Weights of a small transformer language model.
Size: 13 layers, width 384, 6 heads of 64 (3 for keys and values).
Architecture: RMSNorm before each block, rotary positions, biases on query, key and value, tied embeddings, normalized queries and keys.
Training: a variant of Adam for these matrices, 524M tokens, 3999 steps.
MLP neurons of a small language model. Each row is named by its layer, matrix (gate and up: input weights) and neuron, and shows model dimensions 32-95. Each number is 128 + 24 x the weight over its row's rms, rounded and kept within 0 to 255. A neuron's up and down rows have the sign that makes its largest values positive.
Before each neuron's rows, "fires on" lists the tokens most often at its 100 highest values on Wikipedia text that the model never trained on.

fires on: " ", " 1", " 0", " 2", "-"
L5.gate193 [130 148 109 185 108 136  99 136 136 126  98  96 152 112 168 132 118 104 112 114 132  96 112 104 160  87 155 150 121 154 153 133 147 135 165 157  99 141 107 169 113 118 118 142  95 150 149 144 109 126 118 129  94 141 146 109 145 160 117 132 117 121 146 127]
L5.up193 [109 111 136 159 148 130 156 123 127 113 129 128 145 122 115 135 102 128 136 144 130 115 109  68 106 114 114 122 161 128 144 132 134 115 160 145 102 132 130 109 127 122 152  82 108 136 132 144 118  99 128 112  91 135  86 135 110 127 119 126 106 100 121 190]

fires on: " ", " 1", " and", " but", " in"
L5.gate325 [ 99 145 107 131 134 123  57 112 140  91 134 143 106 116 139 136 123 147 112 152 111 108 109  82 143 128 117 147 137 136 181 127 148 135  96 149  99 141 132 154 159 184 112 153 114 126 144  97 135 114 159 107 100 104 135 122  93 148 143 138 199 149 130 102]
L5.up325 [ 71 125 160 110 153 139 132 101 147 122 150 158 177 130 108 143 103 115 171 127 116 107 113 149 103  97 131 112 137  99 194 152 138  94 121 120 114 112  99 132 145 104 120 140 130 102 137 130 137 137 124  93 124  98  97 138 132 148  75 119 106 117 126 141]

fires on: " in", " to", " |", " To", "In", " for"
L8.gate112 [121  98 133  90 149 151 108 170 163 134 164 121  92 148 116 105 164 157 106  89 120 109  88 172  87 107  78  86 143 173 127 130  98 129 151 136 141  93  86  91 151 160 129 122  96 103 109 165 120 125 126 162 159 122 111 112 138 121 113 124 145 110 165  96]
L8.up112 [131  98 149  88 146 130 166 130 182 116 123 141  77 122 115  89 112 134 128 152 104 133 174 134 146 186 103 119 147 146 104  74 142 129 113 110 134  94 105 144 143  95  94 126 118 112 131 161 159 127  94 124  97 141 170 134 121 171 186  96 114 149 144  87]

fires on: ",", " 4,", " 7,", " 3,", "-"
L10.gate737 [114 122 140 109 119 130 121 117 106 139 109  79 166  97 127 124 112 136 105  96 129 161 150 111 140  65 150  94 139 125  83  96 114 131 132 129 125  79 128 128 138 100 123 146 109 130 117 150 160 153 127 104 119 126 113 149 155 140 112  99 178 146 159 150]
L10.up737 [133 122 125 125 154 123 102 118 142 100 101 122  88 112 102 142 151 102 129 111 145  92  93  96 108 134 100 149 154 171 119 107 129 118 105 143 112 113 144 142 134 111 114 151  92 135 169 146 136  67 137 177 109 136 164 114 152 139 109 105 105 102 118 140]

fires on: " but", " However", " however", " and"
L5.gate246 [116 109 150 105 148 115 127 145 105  81 163 126  93 121 135 139  90 136 126 154 116 120 128 138  97 135  79 116 133 114 191 114 122 130 115 129 129 124 110 126 168 191  87 134 102 150  95 136 163 123 147 145  92  93 109 126  85 128 162  88 143 135 127 108]
L5.up246 [134 150 134 120 105 133 133 139 118 119  95 151 134  94 132  84 161  86 104 129 116 140 106 156 141 113 148  83 118 139 145 130 146  94 118 131 145 153 117 141 119 145 155 141 143 133 122 115 169 117  99 123 127  78 109 153 185  99 126 141  88 136 162 148]

fires on: " and", " &", "ways", "to", " Water"
L2.gate955 [ 88 120  92 113 114 141 135 154 111 122 102  75 150 111 147 124 140 127 108 109 139 151 136 115 106 155 138  94  86  67 138 124 127 114 158 111 125 118  87 184  96 133 176 107 106 122 139 129 117  98 132  86 126 136 122 138 134 111 140 137 120  96 123 150]
L2.up955 [132 132  91 159 123 105 135 141 142 173  83 106 151  93 153 129 132 147 135 129  94 167  93  83 135 169 117  96 161 148 101 134 104 117 139 141 135 133 128 106 130 136 135 121 145 155 111 163 171 111 121 144  97 114 133 135 119 123 131  97 123 122 131 124]

fires on: " to", " only", " from", " not", ":", " of"
L2.gate244 [107 144 118 127 137 130 113 145 140 117 119 156  90 121 137 116 149 115 154 113 150 161 141 116 151 159 138 125 147 110 145 101 114 125 101 141 163 115 115 147 146 121 109 101 153 121 137 109 126 129 143 142 157 128 142  78 145 110 108 125 141 125 138  99]
L2.up244 [154 109 149 145 143 159 149  93 149 113 123 111 157 111 126 154 126 137 108 124 125 117 153 129 164 100 158 154 137 101 153 142 100 143 127 123 115  86 164 156 131 111 113 122 139  84 137 129 164 121 111 112 115 155 157 127 112 115 115 109 157 157  88 237]

fires on: "|", ";", " and", " |"
L8.gate120 [124 106  76 160 144 121 131  99 148 107 156 174 187 142 148 127 119 115 126 122 134 135 119  80 141 183 109 155 155 131 135 135 139 137 163 119 116 171 116 124 135 123 119 102 110 107 110 144 166 155 138 125 131 116 102 128 165 136 132 100 137 148  85 117]
L8.up120 [108  87 119 165 169 164  99 110 145 124 114 138 119 160 181 123  98  89 153  61 155 156 150 132 130  91 121 151 160 135 172  83 150 118  80 104 173 140 153 109 142 128 134 126 152 171 123 152 131 120 122 108 177 111 115 177 106 122 142 122 112 127 165 113]

fires on: "'"
L6.gate760 [151 151 150 137 171 129 139 106 101 166 131  87 154 130 153 129 110 154 118 119 173 156 149 132  94 109 160 125 122 160 152 115 189 141  71 137 106 174 124 140 146 117 131 155 127 123 173 156 134 140 149 136 129 122 134 102 148 130 117 161 128 106 108 155]
L6.up760 [ 91 139 120 161 156 119 158 106  80 147 128 111 147 127 103  67  97 140 105 125 163 137 137 127 119 161 119 158 165 140 141  94 155 106 136 179 105 104 153 164 120  92 108 154 133 169 120 115 162 121 140 134 171 131 116 141 129 152 138 134 134 148 165 102]

fires on: ":", " of", " career", " for"
L2.gate285 [120  87 148 113  97 166 155 125 130 119 133 143 107 153 112 140 122 133 133 165 143 182 161 127 196 105  90  94 111 105 155 120 127 108  72 109 169 129 148 141  82 133 117 161 116 124 136 130 117 129 132 164 162  89 107  99 144 138 126 157 156 142 138 151]
L2.up285 [125 117 107 139 150  89  87 156 133 103 112 131 138  92 116 128 146 160 180  75 109 123 149 170 153 130 110 137 121 104 141 148 124  84 126 145 104 110 140 190 145  75  98 141 176 152 118 137 124 140 102 119 143 132 136 138 119 153  88 103 102 160 105 161]

fires on: "'", "z", "’", " that", " which", "y"
L2.gate871 [135 141 113 158 153  93 152 118 124 145 104 134 143 106 195 105  80 163 163 141 149 136 106 126 152 154 111 146 167 165 124 131 189 113 113  82 122 113 131 175 125 122 134 124 141 128 135  93 130 171  89 131 106 152 147  90 111 153 116 123 139  99 164 220]
L2.up871 [100  91 147 126 149  95 151 101 152 130  98 110 138  92 126  73 111  87 103 115 137  95 133 102 128 152 124 138 173 162 112  84 154 120 137 126 116 140 108 131 133 161 129 116 132 127 115 116 138 150 101 130 145 132  98 149 139 147 162 154 163 143 171 134]

fires on: " in", " of", " at"
L2.gate80 [115 138 177 141 177 175  92 147 161 117 126  98 138 131 104 149 120 122 132  78 117 126  95 109 106 129 128  72 135 130 135 101 142  87 138  84 167 111  84 148 115 142 109 172 108 122 142 148 122 121 164 127  96  91 112  99 179 126 147 132 166 130 116 136]
L2.up80 [170 144 202 116 128 123 126 101 117 147 161 112  86 139 102 145  96 142 163 166 120 190 112 152 128 147  96 127 106  76 137 159 101 109 108 151 145  82 147 134 115 153 163 122 126 120 120 122 116 163 170 110 126 137  79  69 173  90  89 131 124 105 130 153]

fires on: " of", "d", ":", "y", "|"
L2.gate220 [108 104 141 124  81 155 108 127 118 119 133 147 135 110 139 136 110 109 142 111 100 151 150 149 138 134 126 117 130 120 152 111 143  84  90  78 158 133 130 152 109 121 117 121 126 149 103 111 137 132  85 106 118 159 160 113 170 134 138 136 139 187 148 102]
L2.up220 [119  78 125 122 108 104 150 123 159 107 114 123 111 113 137  81 157 153 133 123  55 149 127 130 169 149 138 142  90 127 105 114 120 157 142 123 114 132  85 119 116 110 114 151 114 136 105  79 146 166 110 158 148 105 146 132 121 150 114 134 115 158 167 138]

fires on: " and", " &", "y", "'", "a"
L2.gate743 [118 135  92 115 119 146 107 103 135 101 115 108 167 136 130 128 125 161 125 157 139 141 128 116 122 155 133 131  75 121 179 126 116 131 137 134 114 111 125 172 122 133 159 129 104 115  69 137 124 117 144 133 163 122 111  78 141  95 143 159 142  59 133 166]
L2.up743 [ 96 125 100  91 193 189 122 130 131 114  82 118 149  97  88 178  86 129  97 112 166 173 118 107 149 120 148 133 125 161  54 146 131 149  97  60 147 121 110 127  99 169 116  99 110 141 125 158 134 129 149 146 120 125 121 139 133  86 153 109 136 127 107 117]

fires on: "|", " |", "===", " Grand", "/", " his"
L2.gate263 [142 145 137 107 121 115  93 144 116 118 129 117 126 170 103 120 157  96 158 103 121  95 117 137 112 130 140 105 156 143 133 126 156  96 103 110 139 124 132 116 122 133 124 126  91 134 154 101 124 158  94 118 100  91 150 132 167 154  96 118  99 154 110 173]
L2.up263 [ 99 147 178 159 140 178 123 143 140 185 142 105 126 108 184 110 113 153 159 137 133 116 119 136 148  95 126  81 140 133 136 146 109 127  84 139 114 135 124 159 118 141 165 103 112 161 119 169 147  83 146 149 102 129 131 156 111 122 124 123 128 117 128 136]

fires on: ",", " in"
L5.gate390 [159 142 136 102 170 139 150 139 117 115 121  98 120 111 123 112 130 109 129 109 170 109 141 124 136 153 147 144 172 122  84 143 116 124 104 127 158 104 124  79 161 111 134  95 108 119 131  82 139 113 155  90 139  97 154 117 113 161 115 142 123 135 127 143]
L5.up390 [137 115 165 139 144 123 118 128 189 105 109 116 110 156 121 115 102 155 107  98 180 139 146 118 157 149  93 178 107 137  65  92 117 156 115 123 128 103 139 138 131 118  82 154 125 137 134 129 133  95 114  95 134 146 139 116 128 130 153  87 126 109 120 152]

fires on: " |", "/", " to", "|", ":"
L2.gate486 [133 111 100 106 183 141 103 122  95 125 116 141 140 136 138 133 147 136 133 147 112 141 142 118 122 135 136 109  91 102 159 166 150 125 114 109 134 177 113 161 148 145  89 150  89 125 163 122 148 165 113  87 119 112 114 138 139 156 116 147  87 140  97 134]
L2.up486 [126  93 153 158 137 134 119 130 145 136 102 104  82 124 114 113 122 148 129 131  98 144 136 135 128  86 119 117 146 134 120 116 137 159  93  92 135 142 168 135 150  84 150 102 113 126 151 149 105 114 122  93 141 139 165 138 133 126 110 138  98 144 163 135]

fires on: " of", ":", "s", " at"
L2.gate409 [114 141 101 155 173 165 102 160 116 117 149 133 121 118 121 174 145 155 156 116 122 113 169 160 133 109 111 101 118 134 162 135 144 120 133 123 143 103 150 158  80 144 156 173  85 135 161 132 114 150 157 127 118 130 126 136 140 202 118 112 122 121 154 117]
L2.up409 [158 138 126 135  78 123 123  58 107 122 109 140 114 129 113 114 125 102 144 147 153 119 129 138 134 142 121 105 135 113 105 155 149 129 151 125 151  96 126 137 105 105 122 138 139 104 172  73  86 150 121 129 113 168 140  77 129 112  85 110 139 108  98 150]

fires on: ",", " known"
L6.gate258 [124 141 141  78 155 142 130  90 126 146  97 125 157 180 169 126 156 133 167 131 127 117  91 142 167 141 137 124 143 126 188 117 145 152 101 141 144 107 131  97 147 141 149  90 135 123 158 176 159  69 143 133 118 120 127 130 129 119 135 130 139 107 152 119]
L6.up258 [142 190 140 121 102 118 172 128 101 114 109 135 136 144  94 135  80 167 131 125 160 145 132 152 160 109 100 133  89 138 100  97 164 157  88 122 114 107 130 112  93 122  92 143 110 160 112 140  63 101 112 150  99 131 171 103 180 135 129  91 114  82  79 115]

fires on: ")", " |", " States", " on", " had"
L6.gate333 [133 160 129 125 188 129 117 135 147 149 164 126 174 170  96 119 150 142 136 146 118 138 114  98 137 168 120  84  97 112 159 137 159 117 143 130 105  69  90 111 108 139 109  90 102  83  95 133 127 113 127 152 128 113 137  96 138 150 137 161 134 126 156 150]
L6.up333 [154  99 137 140 170 150 136 109 110 143 101 156 156 164 106 148  83 164 118 152 107 106  80 102 137 131 112 141 114 180  78 151 107 165 101 109 112 174 155 154 100 136 137 132 132 175 104 158 150 145 155 154  75  78 149 135 110 134 126 130  96 162 141 130]

fires on: " in", " has", " since"
L5.gate588 [173 128 146 141 142 121 121 121 109  72 101 119 148 136 137  85 158 147 141 133 131  99  87 114 102 109 139 120 122 168 150 159 193  86 107 126 111  96 128 149 164 100 126 143 101 151 108  73 102 143 116 153  88 115 127 112 116 149 131 133 136 116 131 122]
L5.up588 [123 143 131 110  85 127 138 163 156 142 120 124 133 127  93 153 125 170 134 101 136 120 114 104 144 135  95 117 107  89 105 136 137 145  88 183 119 130 132 128 141 119 124 131 146 126 128 138  96 115 187  95 130 160 121 128 102 141 134  95  88  90 111 123]